Weights of a small transformer language model: 10 layers, no biases in attention or MLP.
MLP neurons of a small language model. Each row is named by its layer, matrix (down: output weights) and neuron, and shows model dimensions 16-111. Each number is 500 + 40 x the weight over its row's rms, rounded and kept within 0 to 999. Numbers have three digits each. A neuron's up and down rows have the sign that makes its largest values positive.
After each neuron's rows, "raises" lists the tokens whose logits its output raises most directly, leaving later layers aside.

L7.down482:492465470525476561539535527568501464491476504490540552495452507558517506529558441505476554489515553575520424479477465430517565511462540523516585525524483489515528475448411489578569536506505465497490474504482530442506533493459544536483429494491514532574514437516549466462535524535467474509
raises: " to", " against", "able", "or", "-"

L7.down397:501481510580525442497565476525433440514502422428525502543471515533465471479530458476462474471523498486489555495481485497474480551461439435508493563516450487501506512515488545483484469455529489477564507529505456512463529526466475478525514544477529495522442423535479559487528564594436462557
raises: " at", "At", "ilar", " after", "agan"

L5.down354:507518549572417468565518506502440508529590586523472461455471456554467493454496502525534527548426517541463479473505423613505491453482467519490510396538532506480460481558512482467497562456536423434512534493564469560459517487483513566542506491541518486513496480485538530561488555507467548477
raises: "m", "ms", "atic", "ic", "ated"

L7.down316:491526606541503558482470509469536509467430475434558463478509505470571497512545518513580492506493472514428502484454496497529521568483575512512440547523528441491518464510527511500536510494488530499560500434549506465498520451491470457521475443483543486457525493552497471508461504454502510543
raises: ",", " million", "m", ".,", " billion"

L7.down233:560527537523444468506614534504489480532443508435452472539452465487505556477455499478463435462534516494520515497506571548531493419495522475537441407554506510450486466487503460510546497491541474512455501512539544569546427439527557550554473535515479565464440544480432449485509490549495499560
raises: "ory", "ual", "ation", "ive", "ors"

L7.down332:498472500501472412458546453492529520464459590502483476523526487516511497560535473441539573567503393453575527482464485523544500521504475534474523497569504491491536441537520515498540479486452446486525497522483477562490504468478536471480493419548488493494454512507502452447526526518503553596
raises: "er", "ers", "ering", "at", "ats"

L7.down587:483525492416499505536493502476495537494582426528525545522510467502523496504506487445488530470430469485429507509534512456548543500491463485475530535462483477532519519491447504489528487532481525542560520473443480441511513468470475507470468540484516473512527580564581550379511472472520510471
raises: "les", "in", "le", "ly", "|---|---|"

L5.down243:514538418528486488473540505440439570471538553514507460491535509550582514421504547560469480560544484505515515561454455467543508424498526572476517439555509482415464469490479464460512505546520533531574529506503481488443489472531518456510487504539516521447461424507630500509489458503542435483
raises: "aking", "ech", "akers", "ighter", "ached"

L7.down591:576459520463514469489516495513489493542511479480503554496464466540519489468521484487505480477445543513528494463479497504493477512573536618493457480486491525561583527500492446425504450463437450490558451488529517529570548497436461431575532534562534414456461492553510463480481536470540446541
raises: "atory", "ence", "ance", "encing", "eries"

L5.down611:560424417422487488487390505513423491507498466511540474525558445451463532497462563446458506400466604512466568495454493505493541514508438468555574479438505535484455525555543490486490497506514532487499547499462445483469551494522547489434532528461508475496474546489554486424517568492557511452
raises: "s", "ness", "sen", "sis", "ng"

L7.down509:542507485543442494530471535486460505447443541563519518497454405468470434504476513482496479495472514454527543551493527481556491481508434443577518533578465497553456476534553523478450565454497531502531523487455479463520518482534515560454563504503414454474528512525542470534508439501475505506
raises: " it", " themselves", " its", " into", " itself"

L5.down187:473553566568480434514510530523464446504512518489512521512458467514461487523489479468480547493499482498565537560497463515560452495495493458447491425501445497554367473501538495478518540458484521533569502536521465578522515519539511519528520527547411472487439452496492553415454475473504457504
raises: " and", " the", " or", " his", " a"

L7.down247:464488521528410521505421541464487419496429507502473534520492503463448471547490484469571524451479506463485522500512490465536520530488454436452528465524448488452489555475554518419440535511538449554539517410526437506463541469533523525545536430501472502465452594511530554428446522539547422461
raises: " and", ",", " in", " with", " of"

L7.down24:475490474555524493476483473498517527454516526512479414506502518444530529548476480487508505473538537509509481572390551523496516529491490518499503509563473512540512508466512505511494436505475500438499456475494470516473521566496525455475451529520449498499428483502525455522519476559425528503
raises: " into", " towards", " to", " against", " between"

L6.down630:477534418541551493529495545545543451511467524547540494507581518500508548491474541523386541491490544468504551534503545437487523491500535449527587519492544517484519456492454465422487472471517543497555492488540427504476558486500483648457490525459479468528487549469428524485479475491539539484
raises: "\")", ").", ".)", ")\"", ")==="

L6.down499:515490550467479526518547558550501522524496495520474500503554497521471502495466522481505441510460479569483504480551509511515527488521531409505483525515500494594454495492471528455434426519511516437545474503464450461587503514459496477466549486505541545500460494467483510455528472461497468520
raises: "like", "born", "based", "led", "ue"

L6.down164:481479534470489431420504554456436481514453531531507507496526471508509486577581505448461463509443464474457489519501475459515510525504512519470531491454454552530504497553488521497446487426517580565493518440466447563488479459466498530436444448476504558469534475499517424550482480500510540477
raises: "id", "if", "er", "ir", "rd"

L5.down152:484502492548443492496505488568452500604501538551469451516520490474477512525516474508510454459480541519515556497464472450511588476459472488533477493466410530552545581565498536525480537455529537572467517450509556505487556523431512540476473449546485459493513494502464436486531526494532478484
raises: "\".", ".\"", ".”", ",\"", "\","

L7.down287:490447551496491471498523514518512488512576547512463452575538464476497519510490469505538548549503550513478506417566515462485568510541455484476487527504508438457531582512535487451536495534532502502535570504480505486497412500466481492465544460468446476480522488484535458496568515518496434494
raises: "hes", "ably", "lik", "abilities", "ability"

L7.down234:494497494476433486519436399511545512530485502584484417517472498474494512536512537577543541427575507481499489530420522468495539482506484487491485474492415560477516515500507491450516510505481495487460521474524485490529501490505594544479534476502519401591541567521463477526442494538535454497
raises: " a", " an", " one", " two", " three"

L6.down544:528419554509520555546482490480513489442567503481513495478421434438519537485483495520629518515508510535460479513550522444508509425446490462435480507440555562497491516487490520485401458544522525490543528445443458522542503448535497497545502535583507466505423541523511509469452437467475573473
raises: " and", ",", " in", ".", " for"

L5.down619:524514483496489459531494465481485441516516489548489527518492525456552438424552498488540448461478560460583453515534510492444491544495511476462535463494559489512497515489515522432497496494495485530383512506484501555450478455522562438569511544493520420456509512501555497551473524509524500471
raises: " have", "be", " be", " occur", " contain"

L5.down295:482530501494469573515495539464581541503511516504473531560483501506490533478486523545459493509467559514483481531543469513434466473547405493578487523506480458551557469500507538476454537470447544513513575512453473534514461556528481520502487477483496482521511556545455471474516515513522490471
raises: "ling", "ing", "les", "ler", "y"